Part of a small language model's weights: 16 layers.
MLP neurons of a small language model. Each row is named by its layer, matrix (down: output weights) and neuron, and shows model dimensions 0-127. Each number is 500 + 50 x the weight over its row's rms, rounded and kept within 0 to 999. Numbers have three digits each.
A block is one neuron, or neurons of one layer that tend to fire together. After each block is what it responds to, as a language model described it from the Wikipedia text at the highest values.

L9.down307:492447472531519583585478482483520486531419477517495571487520418533382498480482456568390382547519591422513521488482421464466521528470507510485569518586498468445493425477531411424586546515490581612448532543499536487502558468521619509444531525468534480512502523485464558545444410440531455446509520558437527539523477470417515456499560544513469488479553550473533471449509527504477525444482
Responds to: Section-heading closing marks. Closing == or = marks of wiki section and article titles (==Early life==, ==Geography==), plus final pieces of predictable words like k-ing, Serb-ia, Societ-y.

L9.down479:427459572444501426497546503475561453502504473469482583494543474425492501594410492409574457454534425534433514470509519493523475491496501422557468522409520503443521411518498492605450523488536517517443455528496466528476523555451578420525503490507554497507462582549489510474537582499473530529537605505447507461466427526404474558501474547497519417557489432547620507432522567595529444567469
Responds to: Verb endings before complements. Final piece of a verb that takes an object or clause, especially reporting verbs like tell-ing, say-ing, arguing that; also year digits in date ranges.

L13.down203:492536653462509508520422578499535459464540526503509506460482477579503436522431475557552457457510403530535465504344612525487533425536442468458392445513436511490507517558557445484498524485525441447457540416561468572483534553443575525503481524608477460487391455529480476464493593451483537528405482490488363556488506429455430536558509491478499484482494552506487489584385511468474437511441
L13.down378:485514536526504506582512604548495508539511430490485523472471467473474486487460528430451445479435475583454532480418556479470463547589514535499460506454271514443547475506493565507432561548523586456540522560528480504476492496486493544534475518438451568471489467528609518454614481601474513500471515513482384426493462492431494590428534478541440519514454503624455456504462479521537454433509
L13.down450:552464546493494502504515482555571400434451529588514449448486474518540398502502530471615460428615497463539476556413502505513507493538456528536458538523478497480459456488475507493497497476500476465478501523439437536525471520454554539547491585502518523494578536472499487470696541505456516545509434414461501530559544582495484528436534490517539557514471451578457524511520608524454394524468
L13.down451:490536527537481525462469545575460540548454519472486422491549527528523550555590424468504553546444565535507443392362531457489407473553600469474418513525352546502501506517489434499538465544527560580558493468540496590460513445516438493474499496544474514530516482528489582501626512465490429575448397606497508512529563431465472625545469496444470520485416567586583517451569498574475469454466
L13.down598:504563635519466390467486562454400504529600528486393430446454457531483488490532481481475559465462457454477493572375483420508541417460438491445484571518370490490449570483529545526590567470496498515522500523465536515532587452495495524531522467589538436504526476492511432474543520439536429488497511448522494464412495452525494622559590575496517494523559435480549452475481462480581532567595
L13.down606:541571527583478441516451430435475534549578485546533448477441500542483453526501416639494556503554548486552374504494509488508512396502536487429459560507467527381463579504522546470579426555505443552591470521555441465426535453572481433467538522434553496565523506517457594539576587510490541496506542442420485442483446536530502421464577551486502577516561559481441470544494486521436509473466
L13.down665:413578463569532366460499493508526599512520462521522455489578543518494514537568469521453478586503485525535430547486485553526536515404534430549521536467569514513583413506538516475542506540398503509413482567548512497451564507565485453430523567457554569451398473481552479471545499533408444478549514552518480558462481385518560453528542524425485431458514487578574438477471483527548519479514
L13.down745:494540599578427492502506485514534459512514482472523541549468446589549439535453446558435507489609477454513470446459453559517509559477422498500325543525546472499545501504530456518555498477550461471571599410523510430459431533593397459481510455480474459467498551472474497525610556531416485491543489496552559516590415570548499576493488465488567553491431467605495511581580517468471534462472
Responds to: Mid-word fragments, CJK names. Byte pieces of Chinese/Japanese characters, mainly kanji of names in parentheses (鈴木, 金壮), plus accented Latin letters and units after numbers (km, in, yards).

L13.down122:547480535597439597472468449471453528502499562523445500461539404493578460447469557560448423469439520544530467417501579541440431494438506541542541476523506472591472438530478450488431475532594493486584525557527429504496489427583514563534527544349452499452507520527524428410428530516431487506435609505467467445514446604412464505526504463519457569467350451506561619515495542571512362527541
L13.down161:548473512460536603592540531563506525411528471551502466562514487539463542480484492538502527543510538424525516444461494371492493572486479559507477499549475448460542455428583466500540489541519511481420569486603563460536522464441531488522464490448494557449566437488516541365647558449591494578509527535538475514522479522521490482573498468492581568594505559507443517500527538439473511458560
L13.down360:417486518519456479554530420448431514533445487566420491561517570497511440456520587503494458539485490410475442464523563476479517502494488538562400557500401483439519452506448502571482559478480510515544556502452620497573498514515608587525500524463498574526485452472553454547504486523569542490544498473576532392384408471455556383617503551486538466447496465459521495573489500540433477516473
L13.down402:504479482471561444483533489500433481526453455622553491587453512410489487492455543511468529458567517465488513537519503457438510469358491483479531399474398497524495554478516501475498498501641592441440584417530522506531432535446581426545618494398511509526466489521542510570441589440555439495469467468440465520425582555526585512557654502479529461598471517496518544425502494535547467493526
L13.down453:556566436589543487442426425401404518454530530541483469506467573536557491533403439529481572464493470547539488587476447501567503506470507480598508442531576463490611518498525557442369539571503517597423495582449566551512451499505594470484481454448525499451588516452433488562596381482456465478535521435536500490465489561468522422418509523447537516539420483437501534466534534438592491449502
L13.down880:531379512502438487539544416517509524403433547457481447503531565436459583551527470525511513565477519582602454470570590458526533474538528495403432499529498523505515449492468517527447431480522469497488496519578546500552540462454434422440528428554581475451447525456413518432626410515512484444462430483541520453577515493547603571521556498519504469528461508524565567420477484489497530556498
L13.down1003:436593490526430491471404607508570494517464528455439428519517561499517583572466515569447543589459565540554518443460556471494593566548470483383550492510478561550349521510527560488553424553481508588477516452505485599431514534525452477442477497501498515536462462487491497530503538549634557480591443483547433396473454492529468499415548501574430528521558608501515505473520579501518578438441
L13.down1004:492522467524460478484529493480510443541507427564471536492477605430557471464531439447535573480538484547514520512505564532455538460510538481466594537585543491415472445608421522442427554443478444433503446477618508519496435524574514444549528564441462534528552421489505447480532491457455520514562467439464480516551495564594473494522416476514474484548518504501468563530469458449546539535521
Responds to: Infobox field-name endings. Final word-piece of a field label in infobox lists, just before the colon, as in Website, Family, Motto, Occupations; weaker on mid-word pieces elsewhere (finished, referred).

L11.down6:523534557501557458466463522515501506515470511436484474407508503502603522534556555605542451519467599476498503504400504494552631475529619445537532462535506530557496402456442501507538453476467445502526534534395404489378477513493395478447535537430504502518534463434376485544517442534529541487566534505482523594504546494536475422445434532597495453539522418526490537450419544432554513518480
L11.down135:427493512491548413575538464526426414507546604546490528498429520469491565404418508489488532469378491491465484555523546483455594543433461571517473502447379473557429434551538521425566506497580571530479482510407467572613503535464516490515543486525497491434456547398531485498357576545522457552499478509462459407532489549530347493486561555505500447448543570482532564554476516446551554500530
L11.down219:449440524498483520476490617542427570522562494468544488444483453429472515483474629506512464550538414536508447432458535494473548392528497464609581429611489562528522466497545442495428449452520500569478482460519532443542495466478571516480510561517523521552447545443622573516528511491496589504471572517509529544586457546475369461536455398432405492510446498453406466455530558454465457403586
L11.down468:437639511494371476441443490455498451510540430497543576495576468575507521522404506573476389469463461469489542455443553477491515463482513457555580549447492566502505490619521410445550419594427526457526579500503441521390511642539533492498459511539523520485532521528476494509455482418502464475474548470438520427515516523552573443519483456570525435477407492490543499489456537620472458519439
L11.down603:459621449590483570563425431466457476502461494583465530504394481554498447515528488469419499511441506465543532524515469445459466453548516469562519575469527515475492525453545501600446480482532527513436575523489512504599536433541508510372521524442521361452397481434419470483505518561520542506512512374533536517375525409498549528505637587443533442512461606473559484541462637503483497469432
L11.down650:414457491517499454483488503461460494531563521464570541563524513620587467547542541500540480508469492510512428569510468458507530442437454438523540508461448554526479610478512503494587563467581490459510500522503520536502465532533426516521494520480459560475584469547501372489481518473487567398531531480527477505521556444561475556539436527493519510539429522425485524495420427525463489607446
L11.down718:477545487534529433493549457441478494405556552548513363468548477475570547496553484471503525421556444569481444439499542558507437499575487504509631522485523528597465421536563535381486524553482505512436473554511477440439555497479438449510456446434609468507506524510486556561444511400533586513564485479506480466434401559455494512445513499551465515541419577507454525566557487438535475550437
L11.down1014:491471538448450468492521561522423397566519571573496479617590539509526404487511558489561475398466507521553507441505487399459453437503565535539471484540579457562588562553529519491445592426495469456498575586482528444547543590522579539519493530579523525485431431527520468572480407523489436584532550529409567524445437433504482513489432431515445475475459498421472424566465527544506506490504
Responds to: Infobox field-label fragments. Word pieces inside field names of infobox lists and table headers, usually just before a colon, such as "C-re-w:", "Music by:", "Nation".

L11.down118:391540479532443474506501591460456471572452456455533552521566558454470579543530572465555657464479510504530474437476459469547515516607451528460519418535543481466473453525465458527480500471525571431412457527358564516501520582409456400496469538523583518447514519439534534486371452424476472517492448481546506493492487487486451471453563559425474454490561520561473466580456573438558545537488
L11.down187:474405505527418454452548428496581506401498443441491463511525531425470572463460481464494610549527439546528491474482508464576459587484435468452491448581524542488427533460558504454518529506436544502460520501436514466496435519478537520537538507564494519409433511444529499585434483469608516476636482422514562571558468503356421441518475568528570540478544518478568506562472478479564520593543
L11.down203:522448558561520480466412589525494425476512433488446559498522532572439397544441384408506535570391423536481495563524512462585479557548536480503549549579525471556580525515604429481487477455489457541398566553495513489553503522539496388565416564541551458503456482475548555444536528493508565579489514502507519510443503505513489415519446566463429511528534489489489520445517496497604494477523
L11.down515:534512567566490533456548500484511443570398519521507410496523487525534504450488475563556446584485560534563637455489500546511555551505450472545486489530549530428472485523470464552547602521494518551427481523536466403547619409514520461490490531432466520347459434554475423569409424502463525518474554499552410598470488515484447404560425462528485572383507397436490478465582619471444491523560
L11.down636:499448552516539581529440498524498465468470498530521547422540555502487551460528491546477656384624513449500552436439569505552440510486472504404488548470432444471496561435565519398496545582546497475525527495449432510508413568516525489396515593485519441438576540509543497493468417567596475505484446583517521449477493426511558583465513455494573494464614472511543485547507569500469498554465
L11.down660:533465578524405464543480449567377464478529507465521546549504534523420484546426547401493571549436409526513478502532511525452483443549583503520450490572465482539557451471507505576482513457491538437478544407558442496489448534399552513450505471518552545479452516540459512528555468483536532515486473460553531506398480448528469490620514513557541405403505510502537531465424576506507493418467
L11.down849:606497520450529572498455504487549437470488490437500579474449491531469570475397512473431609556544543521564534458544652465527527496535456543452494525405476480504423492603565391482551537489522491452429429479493496499470451520476469489532566509460529481515417593560526479504448536512492528569455440580496600441486462542472423513562573484492540507462474519546452562454500542456551576571582
L11.down901:500496513410546493450490608506562490513469516563440514484404433421415493504501573506462499390429499625594439524590550509470507517518495524603528523571475579493512583439512497570483476466458519517493407579416469437448464500508607523456490519464481489525461495533499557476395524458385474478478481521571514482366529596465507600555562441524552502478546551574476471454504470438511439556445
Responds to: Common-noun word endings. Final word-piece that completes a common noun split into pieces, such as let-ter, te-am, build-ing, eng-ine, compan-y, often right before in, of or a comma.

L13.down29:564612514477488541435448432382484497485523546484500508573494459505532489446478557504367452565541492569465459590455558506527524556484476491462433489462418553485469446505442561535514469510502515436524499376507484528460498484476511480405550588593479481501501490529521493414672433403488481449562552517429453460504532521562561523537439465500535537531503475543615467538483503463487520463434
L13.down211:550508455397506567509415442515493452496560510506495512456474454592548450547477458532561552453452496533439571581536564516522520477454541527608542543515450546551468430461454421480542592495474530493617519467448579531492467457415515473436401552505463493468567595532503477515498487533486522464536535455525562529557503373530545415505525468511527508451512489558560518379482518460502511513536
L13.down235:498515459470526471570422418487493495470492561558557601549563471531499487403476563462542511544531497476399547494522525481461432511524576547508491553503437513543521433499464426489411488398542550493585569543593510511472516541564506508543533453442434512479421545491451508570550463457513453442534527443452550490515440434454487454531505524539559478464494435520518532513532543400510613451471
L13.down275:508556507430558479556533527450510444390561371499499503613507490426467483491458475545572501531419455532471458474505422486463524498486532570512480490555435491504438514514474493454480462549499436457515515521522533487440505427500456477555491580519532568520529466568573448585550612493521584430454503424508476505443516529553432536572500531462511463462496464451540519507528509425538453381498
L13.down449:516487532530512622471561500425496519532397501538494493444449537561498495546492551443403507559547493510481500542488623497495562522582494475537503497583445509397625504523493438483517407571412488512486471466519577422501569475534418563493495461479358515488482506501458551457524411512537549462559422491501468530406573518490466516480519536567513398504422547473412496624514481553569525488493
L13.down613:555534515442485473582496484552570588521417511534595435544500492505547464508494418456501514506524431464472503541609478435546406421530567568419544450452499628549549443506550540560590541431443507551528460466567441524427519475477465466454600521473547417519498624513488476430592491515479485465458476501441455558506501536419438541463499462558506463508508550530469530457542433505481487438499
L13.down625:479575598414574381502500388514542541560550519530489583528420532541467494520501502504538511505408579584532516461568494495539523581495440552407478573541505554520451470475524478434508582497484542425565508546512549456478602479534514556462482447505362528528469454350485523498576529526572480545426496535572464485428543515482488553546493518494545506511445451545515465511442511441504427467524
L13.down809:544452547498502472604520428499403642459440483499540509518495483519493530524429474523424491547392538476430533538586450489533445449499500510435564464536381519426442547499448505560489514531510456469529452471539602545489504546479555547455534535524436458498442526470593477491485506569498506489501490449412505512494462491471448522545455485515502477438480477523611517511559472534461469571523
Responds to: Split word-initial verbs. First letter fragments of verbs split off from the rest of the word, often after to, I, don't, or inside song titles, e.g. m|ake, C|are, d|elayed.

L11.down54:510524575485509521545532448497455454520516511477536525490532519483466526559515458488393507498468510511460468423489577451617561583493414438487462430436491527509533582583511487523424557530499569513510543436518536511503557492391522468493521553520513474492495507487536469528579415389498535542496616473494485500480496423431489471386370528527385622470455523597528487484487458434438585472493
L11.down397:548531443553441427530543500513531585485473507536431459580486497427474414487399478562529506540507457472602543492556454470614515486438547644415495510525511577427541524521477343566524554504387475518411627547523414424531405412497449469470420467484520489556577457543597555541407510555459643506548498446495547580522523458448465545463462531554539453439530540418548497434457565526548474436524
L11.down441:492470566543507558448461517488408564436541511513521508484522484545544508528522522465544538541492519439462491547561529495414507529460578566454596440441515538538535524432503440522494461465584515482580463595495427473444470368547408495398449480524587486435527540460534548569444540556377566497550503459491430537530466499404457516458514559440459490457476556484584527445571535513465546515418
L11.down703:513534527430537491505495492432552531480453509504548508583476522567456545551466376530502478440546496437424411615475536531485485443417460555463493493505541527551496502520529429574467447418506496499554391522688496598541501347493493449528486553451520514512490595467478481466543493484404478411516520464382406511521457608602467457447471453486556465565563477518508509471497534505522491527468
L11.down731:451434570451572515496504476519508517485515488506563520453450464510517492577503606491486477552494504548463500498528426486519488484536548533505556532528567478502446473573444350509468446531558581401445488446508388499508551483516516527516431598518435422462484384528532525560543497515512603523536441523484474460453471437544497478529567524488518524507459501500562529465547562452532417452488
L11.down954:482447504522529507424486530554522588448483544491431530568548459463414501625505465457480491465548634449536512463499607454451414488522433429507506410420524561508461487438506482524415524497472538533503498481488557535478487435528567495486402545518605495417537584457528532469451556570618476628569502432478534460546524467473486488380508483540501545482520468495550477453540430431550492369483
L11.down997:556478489484429477527477492487504640476425457519448452456466501560461422473609424448595498473541467506521499508462551477480495491459579467504442535502448590412611536549476475492419563511498523581520474479462451532496508400470442552551517469490460477468497473547563394558397541561511527472536477528472503592506573557553488583487542437565495480549589481569494451512529501428542575492515
L11.down1007:465511455540378454513531495546502441535518503482503481501484419516478466501490503411408462470540547528572539540485473465491463538535506507316498530549535526475559583450522457389494514516617437511462518522512496458512521549469469521540502494556559513406562532610481470547405525466577489510538443479437513556551483533512489448468538495565468497575509456484530505532493569455442519471583
Responds to: Mid-word split fragments. Single-letter pieces inside words broken into odd sub-tokens, mostly i in l-i-ke and s in con-s-ider(ed) or out-s-ide, often in quotes or song titles.

L11.down32:478546515521428477453534499445424482522459472525476492494490483515470370382429468406527510476533567608545564494535482568516543548494493520522472531530531458486497486436508508424542488487399529509630506470432459546523366508547549439505562415485474482526563447500532484536384582596452467576445466624424461541599473502482555496440561472470487538577558498520563498497537528443411509479473
L11.down115:495490452557563469307411476537516592508539477455503541539439508523451414435524501494506607486488524404492514456576515483551487531504564537480402508456472549402449505463453590464595488483548540519475454477490509475493534593450536459437524483505468477478472501439536413439454506552576553517422588542472525486504499510478489528536584547539484458460581470463487430534478583433561457474561
L11.down459:505476476625538496474471414507489484514570539515356539492503561476465480435554550403534525430444645455481461448489596503533600528500525514504510514450471507461439601578520502500576566555518524488481435509520435536406494456492475492505456520489467520528454507427483601416394491544504509575459504497429519514575511529537515569440541436528385579464524500442503558526529489553550512536582
L11.down465:500508479459492394473491579461567556479482583419464527595499480408511471505492471561444498568488620414500482504431445447423474630558522440533505556487578485545384452543408528571516538467484509459563495467496450447543481517542489498464482506507497473526534512477487460511576548429491522404543555533539492539490502517517450533415574402484517478532456459463473465518564528503412552527453
L11.down590:581541471465423488538537481472481504514461484429481505529495487549457470472487423534463383440466557548485544460466454467540493467491544525458422492457495485471472567539548448471456495452499523541593542528481493489608505590586562450535556357462496465421511429506513393506516491644512591523518450543434515479488522537465444483525571491522529401622505500504536604567548483424521407560469
L11.down758:555526388474432473520487498571495498523376580443483543502464487497445531497399491458516492470451447491471594552525457517567443463470549457511494543509471525438472439575466460500476516462477498519481467547488438513527499523502562445503500449469491442479521378416435390468541451739458454551541418488472470517554542507437536595567645555471524415602434442536490488517542536477541426481419
L11.down837:548453509468489508505460582485503543448453505481528529541478401554502490443424521421551450464514462485448614572447502575491534537460534431433435461519545504496592521497433503534483614428520440502557531443584433512485502542538444559523460496436592453554520517469396531520465519520573560492442588472580480567458582491443553494470498512514515537532483561636519490551503515451360507609440
L11.down981:517492503408403450383515524444523459457549568561550433505576503518498471540597430536469492481503466507437502630548507472483541535564435660479469512440498508488440533458498480559509522567490517466630604549422573490457479476592434532463497486528406510566581474455529451512513563472539622592467526447458469504463456510536500538447532503599383517443582529440539481562511486533432489525530
Responds to: Word-completing pieces. Mid-word pieces that complete a word split over tokens, mainly infinitive verbs after "to" (conv-en-e, interv-en-e, prov-id-e) and a year's last digit (184-0, 200-5).

L13.down248:425414447583572554457483491514414495505561426521566527529533480551571509519575437522446568533500500452479546516522435432470475431540524441504484479620503560557610502555459429511549565535519552452493479507458435563437510467494451487396426565573417467444515454483509459472551433511406514560447487468512513487636533492570567522463604451479603526460490427427484532531521514492488477494513
L13.down304:544504497512473519483637520493505490491566542545457483504536495556463559495493541529453454581486457418437443527479525484465535485476384489558479438470560508450444565580534440580477539540517480400535490431431502550599501452451458492565565407558463501525510501550535452440422501565510513506550563497499599506484523500470380506445401453525524501472574487519480537539501505451428482549580
L13.down413:495409466469564469498576403540502498507516473521439534532567545471502515455501365467527555528522493546496452557476492531506544525460491515511466582533458501393496538506446564589454485488481528579463490541496553420567507471496572538446575448443462556527474556365537485489407536605568572425411513498505475427492528511533550463420547451543512491460522509535561473434504555366518378463561
L13.down553:575541530478514494426520474485501387514500457524498594581572420514512513463507547567505472611564491441552509429462547467458510538533449483524477516575499517494547487515459461489582495525386425418490511565514480566559492477483515460501427571601441481428584442463456472483379520398565545545529619526454457500500489504446509530533552585462486556496521538535509506514498463491441404427533
L13.down712:500525575492531507508441564567583511464441500480545479433488546407503499505558466430441475468568440507517604472495381465560529525556580501466572493545515549446598530553508433498465518526515510510555527495487552443460539446597602534491467553541501516590494413497486417462284521509498473577485449462575516497515521444538511440474451573455559424454703498469436535542516526453412545484447
L13.down902:541493506438463485557559517451541508530425505527507512419497471451525462504506561510517498563548444542533482508548532424538540493467573491552484538389536531551409501462509437488452516504456594564509562431474411482527418581463457478443451403453454479491598564461438473474483481564533467497525518476516547485472555466489579425543526447577472529566533640530572445468469428507417590522506
L13.down917:522500451490497424571512486505477548507418491506513466435445496438550420515531607469505470484511593532500532447479584559505529372513445521539464556516411427476550450529509500557608556470531547436534431547572462522560504565595577488431534487471462394482450479470547396453501481615565428417440476512423520487509465470569529490410586507456497539552553504510491587461525446467449474479467
L13.down997:499484485555514458446568582571433546449540566541492505416486547531414449500536520473481572474488439520488523548485551435502438485520529463425562484456562651460538531477535498528538543484433514579527547465485487541504562532542451485487445354590465455526515419464447408472539541560461479587392522563429511450572601461546539512474545515432489544543486531520407527491541499506416463491512
Responds to: Fronted phrase endings. The final token of a sentence-opening adverbial just before the comma and main clause, e.g. the last year digit in "In 1954", "However", "Typically", "Earlier,".

L9.down379:501414501624505499459454552511494400549476529503634372560516452587497564523448525489513450497460500421466407503531522456568514504426534504495422461543506393610430527588589467522485448530455478539500505451519463405518493476526473485532443546454459582521531524513526467505676501454487513554592620428550481456515429408552569481494539526555367531491480483473536466459519528527531434594521
Responds to: Word fragments in structured text. Mid-word pieces and digits inside infobox field labels, table rows and lists, such as Tim|e, N|um|bers, B|or|n, 1|4|3, plus " and" joining names.

L9.down599:471496496531457479494393426475565577448466527490559517549592489429578521614530550519521472496507528565481471612514494544384455598453536447546579525494496487494565486522546511572492498530392451529479536514518537543487443406534510591533490420494515547512514550441506401458519521489519505372541501444567521439531490476526492482560481532485525445466532482491414547514479457423521478457473
Responds to: Word-initial K and mid-word pieces. Capital K starting a name, often in lists (Kevin, Keith, Katherine), plus mid-word fragments of split words such as sentenc-ed, sa-id, ur-g-ed.

L13.down62:477543510536424475647543529482562463571519495524533537461534533503518575358464515513475471562349475502473560515494454512541504517422498436509529548496297485448464428437508536552529486402557570548511468519489469457554491544524491367483489480521508554510501484521555457422414541444471605479466542490508610508550520508404395486443566517503474456555571434540453525518510582497514462505491
L13.down515:510423373538513458468541607521487564464574478574469536459542595472424550482526545508570505452462491546575555504456501503545498500524436496550506479484426497424581495471483533425513506486567559524475497537514603454509611422519484522531497461553472514437500515482627496550482418407480502592602652478556501446485525443458494524533445560547497398510544448482557457549414600510436462524507
L13.down552:494508481477538529545481457560466490547450535513489452609469520506450508495543545475562462422593498535524436427532489442558497415454511484500594452466424492502476473587440458423467540476485448540497500479489422485502485451560500517537496529500523544489459496469472518601430431509519551506601558435534406457459525560534515433486494480520566445514592495527561472413403485511512471398465
L13.down693:467496561488512493521555521487382560457459534469541556504477498386533514522451500497555567471453538590463468519415338478539479426521462500418482452463431319437453547465445479524509406506480547405549505527525526568475489620456490484535514497482499517470607444550452516539505498434471538438497487524552472517513537454522485576545505534557489549473565458548442378527560474584393456518496
L13.down858:485489450529372494440466561586502516420444534464581444513518458469497454513468533469552572478443564503540487535508431482560489497496459484573457512546514459467509558471526473540565468510490539531405494495467452464567589566476520573521480607607494595467466594650515444436449525464508480494439446533459529439420491542557605438552524519528503520476525472517503501504546552417486480519466
L13.down932:567424485457448480501443488427550557475485450503497555596508557506508542485483477567441501575473553519476516504471446591460523587455463501514517432542415440518460489516604493488516492620445556526500465577466497491460546390522568447513501532465448514522447501521531558558542551533581580432499548542495439467533509443542586456545497452469575509601620501527450502519494509424482450484579
L13.down940:452523451520509461457498504518489499381557468534498513469474555606515579522493550478510515509430559560489528374511458524539473544496464431503518474507540501493404508517511515513491427538412573461449510529495549435527500458447491555457462436501543538461421530576481529512520526494433493503561479478511473505584483389538546445581498490518500475411431610557542499505513491460477548512540
L13.down1018:522503522514516480417512601510425519453487501493541471481422509494500577559510457484496475408381455482459482434456494515498584389438500511400531404580520452496528616567437435559460464403437473532497558591498474587512562557479540462522480483562439464463459462418573500507467605600497525625457515464487477464474519504502515651468584571532513475444569446486552491510502538505488474498581
Responds to: Noun-completing final subwords. Final word-piece that completes a common singular noun split into pieces, often before of/in/comma, e.g. choreograp-her, st-ation, build-ing.